Weights of a small GPT-style language model, trained from scratch on English Wikipedia: normalized queries and keys.
MLP neurons of a small language model. Each row is named by its layer, matrix (gate and up: input weights; down: output weights) and neuron, and shows model dimensions 0-63. Each number is 50 + 15 x the weight over its row's rms, rounded and kept within 0 to 99. A neuron's up and down rows have the sign that makes its largest values positive.
After each neuron's rows, "fires after" lists the tokens most often just before its 100 highest values on Wikipedia text that the model never trained on; "fires before" lists the tokens most often just after its 100 highest values on Wikipedia text that the model never trained on.

L4.gate316:75 61 36 39 20 29 59 43 58 57 36 79 61 47 54 58 61 34 34 88 19 30 41 55 56 46 36 43 66 56 47 61 15 21 54 59 51 54 49 51 35 48 47 39 37 54 40 71 33 62 82 19 71 59 39 43 28 40 48 63 54 33 64 28
L4.up316:41 39 57 36 71 70 69 43 40 30 62 38 59 54 72 31 47 50 51 56 42 54 51 57 42 48 65 29 42 40 77 51 54 76 35 54 56 27 38 73 31 60 65 54 21 70 44 60 68 76 71 52 36 64 61 50 43 62 50 50 18 31 44 32
L4.down316:52 94 56 58 49 47 73 44 38 55 65 64 68 66 28 57 62 63 61 29 48 38 60 28 58 56 53 35 28 68 55 44 50 44 77 54 39 35 52 86 39 43 54 58 25 38 61 58 64 33 80 82 47 47 35 66 41 60 46 69 57 38 52 33
fires after: " as", "\n", " st", " desc", " ex", " also"
fires before: " as", "==", " to", " for", "ed", "ing"

L13.gate21:33 53 53 34 66 56 16 36 32 62 50 32 33 36 52 61 63 53 72 63 31 50 45 63 44 49 39 43 57 35 45 45 51 31 30 69 12 39 62 50 23 31 35 66 58 21 50 48 50 11 36 70 75 55 61 60 58 38 51 40 47 31 58 54
L13.up21:48 73 54 40 33 63 36 35 65 17 44 57 35 51 64 57 71 26 51 69 65 60 68 59 46 30 41 29 63 35 37 48 54 59 44 68 57 58 41 58 47 35 62 50 64 63 45 31 48 55 33 45 52 73 50 35 44 48 50 66 50 59 75 44
L13.down21:41 18 39 29 42 59 47 75 66 42 54 52 44 58 47 47 29 19 53 63 48 61 71 30 50 73 39 42 63 67 39 48 47 70 60 00 35 40 43 40 42 48 46 61 69 64 54 50 40 22 58 16 53 41 47 53 46 55 42 34 76 63 47 33
fires after: " ", " (", " r", " C", "-"
fires before: "0", "at"

L13.gate56:44 99 73 44 70 57 44 51 44 56 29 51 36 72 54 43 48 42 36 64 11 44 32 69 47 63 45 41 61 32 61 33 36 42 33 68 43 75 70 28 44 56 48 55 63 62 57 61 58 51 27 61 55 56 35 20 58 27 52 53 38 49 55 45
L13.up56:52 99 61 56 31 57 47 42 44 64 23 53 41 53 59 38 67 38 36 75 18 28 38 54 57 49 47 41 62 62 54 53 40 63 33 57 53 29 85 67 52 63 69 28 36 53 74 40 28 77 47 57 47 44 61 43 26 36 52 50 48 27 38 66
L13.down56:48 09 65 69 29 39 60 40 58 45 65 63 68 47 61 54 30 51 53 42 33 54 65 20 51 43 45 53 49 56 51 44 56 43 39 00 31 49 28 63 60 53 37 62 17 49 56 75 73 51 91 23 56 57 61 65 69 70 55 43 74 56 38 37
fires after: " ", " (", " e", " |", " D", " R"
fires before: "0", "ree"

L9.gate402:31 43 22 47 77 53 48 53 30 52 53 45 44 34 54 36 42 37 50 58 27 62 70 56 43 36 55 47 86 32 71 38 39 28 55 61 31 41 52 40 70 30 64 54 55 68 64 54 40 81 36 55 74 42 49 40 66 54 52 44 32 35 70 47
L9.up402:31 54 38 55 71 27 34 57 18 44 52 56 48 39 39 54 23 37 44 81 36 57 58 56 49 32 50 39 47 40 74 37 15 60 35 51 51 33 84 67 46 59 43 41 28 37 52 42 31 48 43 42 73 64 66 63 60 42 32 27 41 69 53 51
L9.down402:35 38 51 35 42 43 51 34 54 74 27 51 26 58 47 55 41 58 42 26 66 38 46 69 47 68 38 28 54 44 25 52 23 67 53 23 75 49 60 34 50 44 61 67 47 48 79 52 38 60 35 40 26 65 69 35 61 57 47 37 51 61 40 73
fires after: " ", "ra"
fires before: "0", "il"

L10.gate203:67 41 65 67 72 77 69 49 48 63 54 75 81 32 41 15 42 17 82 23 50 56 58 31 75 50 74 40 34 42 55 40 52 54 31 78 49 61 67 40 35 34 56 61 31 55 49 49 35 30 65 48 59 53 16 26 20 40 43 46 35 67 25 57
L10.up203:64 41 61 62 63 53 43 37 33 94 49 47 56 65 78 45 48 38 60 29 46 60 40 49 46 40 67 23 21 52 42 66 56 75 30 61 42 46 81 76 62 27 42 50 45 72 58 39 38 33 52 53 67 39 37 67 31 30 64 60 45 21 61 21
L10.down203:72 52 64 55 37 56 45 31 41 72 40 53 43 73 63 50 36 51 55 35 49 27 57 13 48 62 82 82 44 38 52 62 45 65 46 50 64 54 60 15 55 53 34 55 37 68 58 58 60 32 76 59 58 39 40 68 31 32 58 30 55 31 48 58
fires after: "2", "0", "1", "9", "–", " "
fires before: "2", "3", "4", "1"

L7.gate73:66 28 52 52 49 99 60 53 50 43 48 71 53 28 30 52 40 54 44 50 63 35 62 51 59 48 41 49 37 60 51 21 44 60 43 63 49 43 67 57 41 48 42 43 59 56 72 62 66 58 39 43 73 31 44 33 66 71 46 73 39 63 67 68
L7.up73:51 24 76 47 24 24 28 42 65 51 38 59 76 44 47 53 53 47 58 45 41 12 44 38 71 52 42 57 44 93 50 45 39 38 60 75 61 50 62 54 41 62 65 41 44 59 45 68 72 49 52 49 79 50 32 55 57 82 46 46 72 54 32 33
L7.down73:30 25 38 42 56 73 46 42 21 55 60 38 55 49 65 62 54 65 55 34 42 48 40 59 48 55 39 64 52 88 50 46 57 31 59 49 49 62 40 58 29 85 44 55 58 61 77 88 53 40 66 59 46 35 72 54 71 44 56 70 53 53 66 46
fires after: "\n", "0", "|---|---|---|---", "1", "2"
fires before: ",", "|", "|---|---|---|---", "ch", "|---", "ters"

L7.gate414:56 54 61 35 49 66 65 51 47 51 55 42 49 55 81 49 56 51 48 51 67 30 62 43 58 44 09 57 52 15 35 53 71 37 36 53 82 36 70 55 67 68 34 51 47 36 61 57 34 18 49 30 30 63 69 38 47 43 11 48 30 43 57 44
L7.up414:55 38 47 48 64 56 51 44 33 67 42 43 37 76 57 65 70 63 72 37 44 38 39 58 30 30 40 43 48 61 16 60 67 32 45 54 54 35 59 46 65 26 64 68 50 58 59 78 23 41 47 61 60 25 52 64 44 57 42 32 40 30 59 39
L7.down414:40 51 53 28 54 69 41 79 36 64 51 47 87 48 75 70 29 41 59 64 37 40 48 40 74 20 29 31 50 45 28 26 49 54 40 46 28 59 59 50 81 63 54 57 37 27 48 50 55 79 65 54 40 55 50 42 41 46 51 27 49 24 73 42
fires after: "1", "as", " ph", "th", "s"
fires before: "9", "8", "7", "6", "es", ","

L9.gate433:76 57 53 60 69 27 40 59 52 38 18 83 47 15 59 72 47 61 40 65 18 64 59 40 38 44 38 40 38 46 69 45 47 47 47 58 54 31 56 41 35 42 63 45 47 52 51 64 68 23 89 71 74 24 56 27 28 55 33 54 48 44 39 69
L9.up433:39 60 81 47 77 42 46 70 62 52 29 59 11 54 47 41 44 70 24 78 56 51 51 53 41 62 56 37 13 61 38 50 46 67 50 59 46 40 57 51 88 35 75 46 45 27 67 44 87 32 69 40 48 28 50 45 28 55 56 48 55 57 58 65
L9.down433:38 29 67 30 60 48 37 46 56 53 25 38 23 86 62 47 39 54 42 51 54 60 58 61 62 27 52 34 34 77 46 53 51 52 86 16 76 46 54 32 58 28 33 76 34 74 53 65 68 46 50 42 29 46 63 70 87 31 61 49 56 50 66 57
fires after: "1", "2", " L", " l"
fires before: ",", "8", "9", "7"

L10.gate240:44 52 52 39 58 43 48 44 44 50 51 30 80 49 67 24 48 51 41 49 65 58 76 40 43 53 37 56 49 46 61 43 04 46 36 60 51 62 51 05 34 62 89 41 54 48 61 58 41 37 37 48 40 50 65 52 65 59 44 49 23 57 61 43
L10.up240:32 80 41 54 56 47 40 31 58 41 57 66 13 60 30 62 34 48 35 52 46 61 58 79 25 44 58 49 36 69 51 53 31 56 81 80 35 56 61 49 52 30 52 30 56 61 66 59 43 53 54 56 44 55 53 59 46 48 81 86 59 36 90 59
L10.down240:29 74 38 39 56 54 34 20 47 48 51 55 61 45 61 47 75 51 41 28 41 63 54 36 36 62 65 44 49 56 49 29 19 50 35 67 56 55 25 35 55 53 49 59 37 57 71 41 52 72 26 44 44 80 48 71 56 56 44 41 46 48 60 46
fires after: " |", ";", " l", " cl", " e", " c"
fires before: "0", "1", "im", "2", "un"

L11.gate368:54 30 30 86 33 84 52 53 44 46 57 49 45 60 54 58 44 51 55 26 48 71 48 62 37 36 31 64 44 49 57 37 32 68 23 55 38 48 61 39 53 59 67 60 54 66 67 53 33 41 33 51 57 66 65 86 63 54 54 51 43 41 48 48
L11.up368:63 57 72 51 60 53 78 50 46 48 59 67 69 53 41 42 39 39 33 45 49 64 44 59 47 50 59 50 27 22 68 45 24 05 71 55 52 45 80 42 59 60 86 55 12 63 44 50 70 25 41 14 76 37 62 45 51 34 58 70 28 46 58 15
L11.down368:21 28 47 26 33 41 35 34 53 59 58 57 29 39 34 49 66 51 36 32 53 78 50 56 26 70 43 51 89 76 58 40 43 40 31 65 42 46 25 63 63 51 73 47 46 31 31 41 48 40 42 51 37 50 32 59 48 45 42 26 13 30 45 29
fires after: " ", "–"
fires before: "0"

L4.gate244:33 76 67 44 45 55 64 65 63 52 42 48 34 31 33 50 70 41 45 41 63 37 41 16 53 55 51 52 15 38 66 42 64 54 45 55 59 39 58 36 67 46 58 81 60 15 59 87 60 46 87 63 54 46 69 45 60 73 52 34 65 49 72 61
L4.up244:18 43 30 49 68 51 60 46 28 67 50 46 51 66 28 39 36 41 49 75 24 32 36 47 43 59 49 62 25 38 56 64 49 56 48 79 52 30 48 42 55 60 40 30 45 51 54 34 36 69 63 46 63 18 62 63 49 48 74 30 47 29 45 57
L4.down244:27 58 25 63 44 54 37 65 54 59 43 57 62 51 52 30 37 63 40 44 46 68 61 23 50 35 46 64 69 48 61 55 54 49 74 59 68 53 73 61 68 36 59 66 46 26 61 44 33 16 62 26 69 22 39 60 35 47 58 62 46 39 51 43
fires after: "3", "8", "4", "7", "5", "1"
fires before: " |", ",", " ft"

L9.gate350:71 38 52 58 39 51 68 69 48 62 06 57 61 56 41 18 72 49 61 65 39 58 12 68 46 39 51 27 59 18 57 42 49 58 40 65 65 47 16 51 48 64 60 75 48 29 70 38 36 38 55 32 48 48 55 21 48 59 35 65 32 71 71 37
L9.up350:55 58 33 20 64 35 29 77 37 74 43 45 31 49 71 45 49 56 20 62 32 44 20 49 36 67 24 55 58 38 73 29 70 40 64 68 33 68 38 59 73 57 44 52 34 55 64 38 59 38 56 43 30 52 49 61 92 66 57 54 27 27 30 43
L9.down350:48 65 51 52 53 31 43 45 36 48 52 30 51 47 78 60 36 27 13 64 47 74 59 32 22 30 43 24 47 48 66 34 61 58 43 66 59 26 31 20 59 41 40 48 56 47 69 52 62 12 38 67 59 50 67 70 39 40 44 15 49 62 44 50
fires after: "1", "–", " "
fires before: "8", "7", "9"

L8.gate233:57 48 52 46 44 55 59 46 24 60 38 53 44 56 53 49 62 50 50 51 21 55 45 67 31 55 46 38 49 46 62 71 74 47 33 63 48 45 40 71 44 48 40 36 27 51 49 89 70 48 52 08 33 46 67 59 45 66 22 41 46 76 43 77
L8.up233:39 75 88 50 31 32 46 57 39 54 47 28 65 67 43 75 45 44 49 65 65 62 35 58 32 43 34 21 61 31 28 46 46 48 38 48 43 22 64 59 53 39 53 65 50 68 50 57 50 56 42 31 55 64 35 18 50 48 43 62 43 60 49 66
L8.down233:73 53 74 92 52 72 48 51 49 58 58 37 41 62 63 52 75 44 24 68 33 49 26 20 43 48 40 64 55 63 43 27 59 55 71 48 55 63 54 48 51 34 50 29 49 36 42 31 63 85 53 64 41 39 43 35 57 51 68 40 44 72 69 38
fires after: "1", " ", "–", " ex", " Loc"
fires before: "9", "8"

L9.gate4:56 39 55 47 45 20 38 82 50 45 26 59 67 44 60 40 55 41 42 84 62 54 64 45 52 34 41 53 70 35 39 47 40 42 50 65 55 35 47 60 58 40 15 36 56 62 72 45 42 76 67 34 66 42 13 31 25 29 31 51 58 59 45 25
L9.up4:35 30 55 48 45 44 50 32 54 15 53 55 39 56 54 51 05 34 37 47 50 77 44 49 47 39 55 43 79 31 71 47 59 45 32 54 88 55 38 37 24 48 34 45 66 47 59 52 55 54 58 06 60 47 64 09 52 40 61 69 54 52 50 40
L9.down4:55 26 49 79 55 51 61 65 94 87 43 62 55 59 61 39 59 49 66 54 48 36 40 41 38 44 54 33 43 34 50 66 34 55 59 00 21 48 42 22 08 54 30 62 34 20 39 70 29 39 33 56 62 40 51 34 54 70 43 22 23 43 35 52
fires after: "1", " per", " exp", " comp"
fires before: "6", "7", "5", "ed", "8"

L3.gate432:50 51 62 56 79 21 57 47 35 47 59 49 45 57 18 62 63 41 54 48 18 62 39 78 67 52 49 46 69 61 37 11 27 38 44 63 56 39 58 66 46 47 61 61 71 61 59 32 45 42 61 74 46 55 65 48 37 45 11 45 16 58 61 62
L3.up432:37 50 52 43 49 32 55 47 74 09 63 73 66 65 35 60 43 32 48 47 50 21 55 65 52 55 57 55 41 45 26 44 38 57 27 50 39 65 71 38 56 23 80 62 41 36 54 49 29 43 35 32 63 28 47 54 38 31 22 48 38 54 50 61
L3.down432:40 42 46 51 39 68 33 57 26 51 74 40 49 34 31 33 54 59 47 72 64 59 40 65 75 50 60 26 60 37 41 71 49 31 67 35 28 51 52 37 43 53 60 55 68 39 55 51 67 68 06 27 55 40 48 29 63 43 30 64 46 79 40 49
fires after: " col", " E", " se", "e", " ch", " ex"
fires before: "ion", "ed", "or", "le"

L10.gate416:75 45 57 54 62 36 22 74 50 71 62 39 45 59 41 28 55 56 41 60 30 57 28 18 43 48 54 50 76 46 57 25 61 50 46 84 43 42 28 47 06 50 32 66 52 33 36 60 64 48 72 32 62 40 66 49 28 46 60 68 59 34 51 80
L10.up416:32 72 38 44 33 67 62 37 53 67 49 60 54 38 28 33 60 53 56 57 49 73 48 62 37 34 45 64 41 64 67 63 53 51 44 56 39 38 55 30 40 28 27 81 53 56 75 27 49 57 45 39 44 62 43 59 37 46 51 44 18 60 27 41
L10.down416:56 75 53 50 45 49 22 89 40 66 51 59 63 40 45 00 64 51 25 59 45 62 43 42 41 64 36 37 23 36 56 44 57 64 65 50 61 47 46 54 33 19 13 65 67 75 48 42 40 53 68 30 74 58 48 27 41 73 74 66 25 56 40 56
fires after: " ", "1", "–", " J", "0", "ch"
fires before: "6", "5", "7"

L10.gate217:56 67 59 58 33 58 66 58 54 64 35 73 71 57 54 54 32 65 31 43 87 41 53 52 54 49 50 39 41 63 59 41 65 55 44 45 48 64 44 77 51 52 66 54 43 52 36 42 16 38 50 48 56 40 41 54 61 55 43 36 56 55 66 33
L10.up217:24 49 54 48 24 60 47 22 44 12 32 52 69 58 59 79 54 57 40 54 56 47 51 45 55 41 58 38 24 58 57 52 44 50 34 56 59 68 20 75 57 41 52 39 55 99 40 51 51 50 46 63 50 34 46 58 30 69 54 58 56 42 40 68
L10.down217:74 73 40 91 48 19 45 73 38 57 60 34 59 70 62 17 61 62 44 45 47 62 41 46 38 55 72 34 58 34 60 47 51 27 85 53 51 25 81 63 46 57 27 41 46 51 54 41 43 62 46 73 58 25 45 44 42 31 48 54 42 55 55 40
fires after: " ", "0", "1", "9", "7", "2"
fires before: ",", "9", "8", "ent", " he"

L10.gate44:49 60 25 29 52 42 46 41 37 45 77 58 57 51 58 71 38 50 65 54 31 67 66 59 52 29 43 36 56 21 35 40 49 54 26 84 44 13 59 27 52 66 41 48 55 59 28 50 52 32 47 31 47 59 39 43 46 63 36 73 34 66 44 49
L10.up44:58 43 33 63 50 53 57 73 46 53 67 46 51 29 55 70 77 42 49 67 59 11 37 46 41 41 45 79 60 05 44 51 29 55 38 45 37 64 69 52 50 58 53 54 34 47 43 27 50 23 44 55 63 48 52 50 66 61 59 39 12 29 43 45
L10.down44:61 40 51 51 53 46 44 49 58 66 45 36 41 26 57 62 30 40 88 68 39 16 50 62 42 48 33 53 63 60 28 80 55 49 54 23 59 62 58 46 48 42 50 47 48 37 59 51 75 47 63 54 42 27 61 18 56 50 61 45 65 50 24 20
fires after: " ", "–", "1"
fires before: "9"

L12.gate220:44 57 10 77 67 30 57 65 54 45 41 53 25 70 51 40 49 42 41 32 09 68 37 59 61 43 42 32 34 53 78 53 66 42 58 58 53 46 71 52 76 62 46 42 38 43 42 60 42 44 55 43 61 56 47 49 30 40 41 43 39 46 59 65
L12.up220:53 42 54 64 54 22 47 55 67 14 47 54 70 30 45 60 65 47 40 52 41 84 44 35 08 31 61 35 69 26 67 69 68 46 80 50 53 48 47 15 45 53 33 63 46 43 52 35 61 35 44 61 58 30 55 48 76 78 26 55 38 35 17 53
L12.down220:51 36 69 78 61 52 50 19 74 29 11 59 41 57 43 52 52 25 39 55 40 62 48 17 32 61 56 44 59 42 80 43 50 59 45 18 40 48 32 71 57 52 52 47 67 51 65 39 70 49 52 75 46 46 17 47 41 55 45 25 55 58 61 57
fires after: " ", "1", "–", " (", "|", "0"
fires before: "8", "9", "7"

L12.gate290:58 56 42 20 21 67 43 49 47 05 65 21 53 29 27 35 51 44 32 52 38 51 69 66 39 33 57 49 43 55 54 25 66 51 60 68 51 60 98 83 36 50 52 68 34 54 52 71 62 45 53 30 51 42 36 63 54 45 51 35 58 53 56 45
L12.up290:61 51 40 76 67 52 37 36 27 36 49 79 64 38 42 42 29 37 61 80 33 44 47 82 71 59 73 55 55 42 50 41 55 63 44 60 70 15 70 72 50 22 69 51 46 54 53 35 58 40 56 30 69 58 39 50 35 73 55 43 48 31 54 65
L12.down290:43 68 45 57 23 53 18 34 39 45 45 60 53 48 45 57 52 67 55 59 36 66 50 63 48 88 57 56 48 64 37 34 52 71 49 43 70 76 63 45 56 51 49 40 59 53 55 16 37 46 45 42 68 65 68 55 64 49 64 69 45 65 68 62
fires after: " "
fires before: "0"

L7.gate223:32 62 38 49 72 68 16 63 69 34 24 47 49 43 69 55 76 42 59 46 57 71 63 39 52 70 41 42 49 47 70 22 43 20 50 61 64 40 52 51 59 72 37 29 61 61 55 73 45 58 47 62 47 28 37 44 45 72 42 35 42 78 37 56
L7.up223:61 55 22 51 56 51 41 62 69 49 39 38 54 33 45 45 59 19 59 61 66 79 44 57 46 60 38 63 43 34 77 58 43 54 52 57 26 58 65 53 25 49 55 34 63 52 27 64 44 55 64 12 77 41 38 49 36 45 41 52 43 34 63 59
L7.down223:69 64 13 30 25 62 59 58 50 27 53 55 28 32 17 72 50 44 45 66 44 52 59 51 60 55 72 62 49 59 30 48 49 50 31 28 59 64 73 50 31 48 33 41 47 39 59 58 27 48 70 33 50 43 61 58 68 32 51 29 54 36 73 59
fires after: " re", " C", " P", " con", " c", "oc"
fires before: "il", "ed", "ing", "s", "hed", "ific"

L7.gate49:63 36 20 78 22 73 40 61 78 57 38 28 57 33 53 53 64 53 55 47 34 39 63 35 36 42 29 42 76 59 48 56 41 51 36 49 50 65 62 42 70 44 90 24 57 46 65 56 41 52 54 49 69 65 37 63 65 38 43 57 66 52 71 25
L7.up49:48 28 57 53 67 50 31 61 39 75 42 58 38 54 44 42 63 11 33 40 52 51 37 33 48 49 68 24 35 43 40 49 67 21 48 44 47 53 54 46 72 34 60 62 44 44 51 45 55 20 46 58 67 37 65 54 47 46 43 30 49 61 55 51
L7.down49:37 88 48 68 39 31 35 43 32 53 55 63 57 30 53 80 62 61 23 50 50 42 65 45 34 68 32 16 57 49 58 10 53 48 40 87 31 36 85 45 28 42 62 22 50 17 37 59 55 57 80 65 44 63 54 43 68 43 28 26 54 51 55 41
fires after: " M", ":", "0", " S", " ", "al"
fires before: "0", "um", "iet", "3"

L3.gate227:44 60 64 64 42 36 42 32 57 67 45 38 38 50 36 31 49 79 51 62 58 59 55 47 74 88 38 69 72 71 36 43 37 40 45 69 43 49 33 52 35 47 70 66 73 23 66 65 62 52 65 60 61 36 34 34 46 82 33 59 37 71 37 48
L3.up227:50 68 56 64 54 48 67 53 53 66 23 59 43 53 54 53 44 37 50 78 44 49 57 31 43 52 52 27 72 21 49 60 40 48 49 61 50 03 33 39 42 69 34 67 63 34 48 64 52 64 57 58 55 30 81 57 35 36 56 46 45 67 49 52
L3.down227:72 58 24 64 48 62 55 53 24 53 44 33 47 62 59 64 63 52 48 53 61 54 56 52 25 46 58 26 44 62 52 49 62 51 44 61 58 21 60 60 33 85 54 77 34 17 35 75 78 46 59 43 10 50 57 44 41 27 57 46 36 59 65 47
fires after: "7", "6", "8", "9", "5", "arg"
fires before: ".", " |", "p", ")"

L3.gate163:56 47 76 61 67 44 43 54 38 47 54 38 56 51 80 47 40 61 52 63 44 59 59 51 34 52 55 62 48 53 45 41 62 61 56 23 57 36 17 44 48 52 91 46 60 47 29 62 36 52 48 88 45 46 74 52 22 44 44 56 45 70 60 45
L3.up163:57 47 66 65 58 34 53 22 38 65 49 29 55 45 59 46 40 76 41 54 65 45 59 55 81 47 43 42 53 63 50 60 52 59 25 48 54 64 67 59 54 57 56 41 62 52 56 28 42 56 72 59 60 46 74 61 49 41 52 27 29 28 34 55
L3.down163:64 55 37 58 58 58 52 39 39 70 36 50 75 73 37 54 35 48 23 56 66 52 65 35 57 20 42 44 55 81 56 45 40 51 70 28 53 30 48 16 58 47 56 52 65 12 48 44 69 62 81 40 30 38 67 47 42 25 68 75 32 36 65 46
fires after: "7", " B", " b", "8", "6", "9"
fires before: "y", "p", ".", " |", ")", "er"

L7.gate319:49 38 78 59 76 33 39 46 60 37 46 56 75 59 39 50 26 25 83 34 29 49 44 47 27 52 62 58 51 91 65 52 33 55 48 62 71 48 19 46 38 44 28 24 64 14 42 70 64 53 43 47 30 56 46 48 40 80 51 33 73 37 57 64
L7.up319:54 30 47 35 59 52 33 64 49 45 57 61 37 50 67 67 13 42 42 31 53 48 52 40 83 40 76 51 70 63 70 53 54 57 56 41 42 33 54 50 50 80 51 69 40 41 49 35 49 29 54 35 40 71 63 75 64 64 59 41 47 42 56 37
L7.down319:45 20 39 52 71 34 59 46 51 65 72 46 47 60 49 50 56 40 52 67 66 35 75 60 73 49 53 43 64 60 49 57 53 43 45 30 33 35 62 50 39 34 51 86 59 52 41 60 64 64 51 13 56 43 37 42 16 19 54 56 37 59 67 59
fires after: "9", "8", "7", "6", "2", "0"
fires before: ",", ".", ")", " (", "\n", " and"

L8.gate110:76 52 46 57 52 23 51 80 51 69 39 68 59 26 41 81 74 67 58 77 69 55 64 57 47 18 51 73 54 22 41 30 49 62 64 52 51 47 40 65 54 86 64 27 54 67 44 47 43 61 55 61 69 70 74 44 58 57 47 44 51 20 44 42
L8.up110:30 56 55 56 66 43 21 78 59 45 46 85 45 33 59 56 36 58 26 58 52 45 29 78 58 40 72 77 40 69 37 47 18 56 24 40 22 70 52 52 45 27 76 54 56 48 68 33 70 40 39 55 58 43 46 42 63 44 34 48 46 59 43 14
L8.down110:47 35 19 29 45 41 51 61 33 61 72 40 25 24 74 64 45 58 41 68 38 61 56 54 25 41 31 51 59 18 64 53 49 53 46 49 35 75 49 47 59 39 61 56 51 44 50 23 41 99 25 62 30 53 56 41 59 58 59 32 52 51 55 49
fires after: "2", "–", "ar", "1"
fires before: "0", "on"

L13.gate10:73 42 30 43 62 73 64 18 45 40 51 36 50 45 27 50 55 40 43 17 21 37 32 60 59 55 23 65 44 33 56 61 56 44 65 64 34 37 81 68 30 59 61 91 38 57 60 47 67 53 49 42 47 26 64 43 49 47 46 59 48 42 56 63
L13.up10:55 52 33 82 56 76 55 59 53 66 37 74 42 44 59 16 43 46 72 54 81 50 78 72 67 60 58 58 67 44 70 30 35 68 60 56 32 67 44 44 89 31 51 47 62 41 38 69 50 84 52 40 84 52 58 28 67 51 44 31 34 66 42 42
L13.down10:47 77 40 48 24 65 51 41 71 56 61 66 29 23 45 32 38 69 43 35 49 40 64 71 46 60 47 48 57 44 51 46 54 41 49 57 74 56 36 38 71 55 38 55 17 52 76 57 47 26 36 26 67 16 18 66 41 32 36 44 56 45 59 35
fires after: " ", " (", " election"
fires before: "0", " ", "ounc"

L8.gate293:69 57 62 66 49 62 79 42 50 48 38 63 62 56 54 61 49 50 47 52 33 32 37 53 76 34 18 56 34 62 54 40 55 53 62 53 29 25 60 44 53 27 71 39 50 86 53 52 64 63 50 62 71 64 17 30 58 50 34 55 11 52 77 68
L8.up293:86 20 54 60 22 57 56 54 49 25 48 49 69 79 37 62 33 40 23 59 61 45 56 44 43 40 48 59 44 47 42 54 51 76 55 65 63 61 39 73 47 68 74 59 39 71 44 50 35 55 46 64 56 31 79 61 48 60 58 62 36 46 47 60
L8.down293:52 66 43 42 53 27 55 47 46 56 72 54 54 72 56 72 30 57 22 46 43 49 26 29 60 31 47 37 34 53 70 52 56 44 60 35 65 47 16 54 55 80 66 49 50 70 66 18 70 31 56 41 37 39 29 54 31 47 33 91 51 68 65 60
fires after: "2", "–", "1", "5", "id"
fires before: "1", "0", "9", "2"

L8.gate314:52 19 33 72 31 59 25 34 44 41 07 42 63 39 64 45 44 49 69 61 21 54 31 61 55 68 58 67 45 62 48 50 38 51 39 75 39 50 72 59 47 51 50 55 64 71 59 48 56 63 69 43 58 71 40 47 60 68 42 34 64 66 39 17
L8.up314:37 66 56 46 87 43 69 38 41 42 42 45 39 61 46 40 34 43 38 51 48 58 66 45 35 18 34 29 60 36 44 48 51 62 26 34 81 68 63 48 53 59 72 42 84 59 60 30 14 52 42 51 69 50 62 44 46 77 40 36 58 38 02 41
L8.down314:54 43 45 31 42 44 52 48 57 38 49 42 44 51 78 73 41 68 91 31 38 41 37 90 28 67 42 39 31 27 48 23 63 59 51 40 33 52 38 41 56 21 46 70 58 38 56 54 30 32 40 60 82 46 48 26 92 48 30 50 36 40 64 41
fires after: " (", " ", "ourn", " G"
fires before: "0", "9"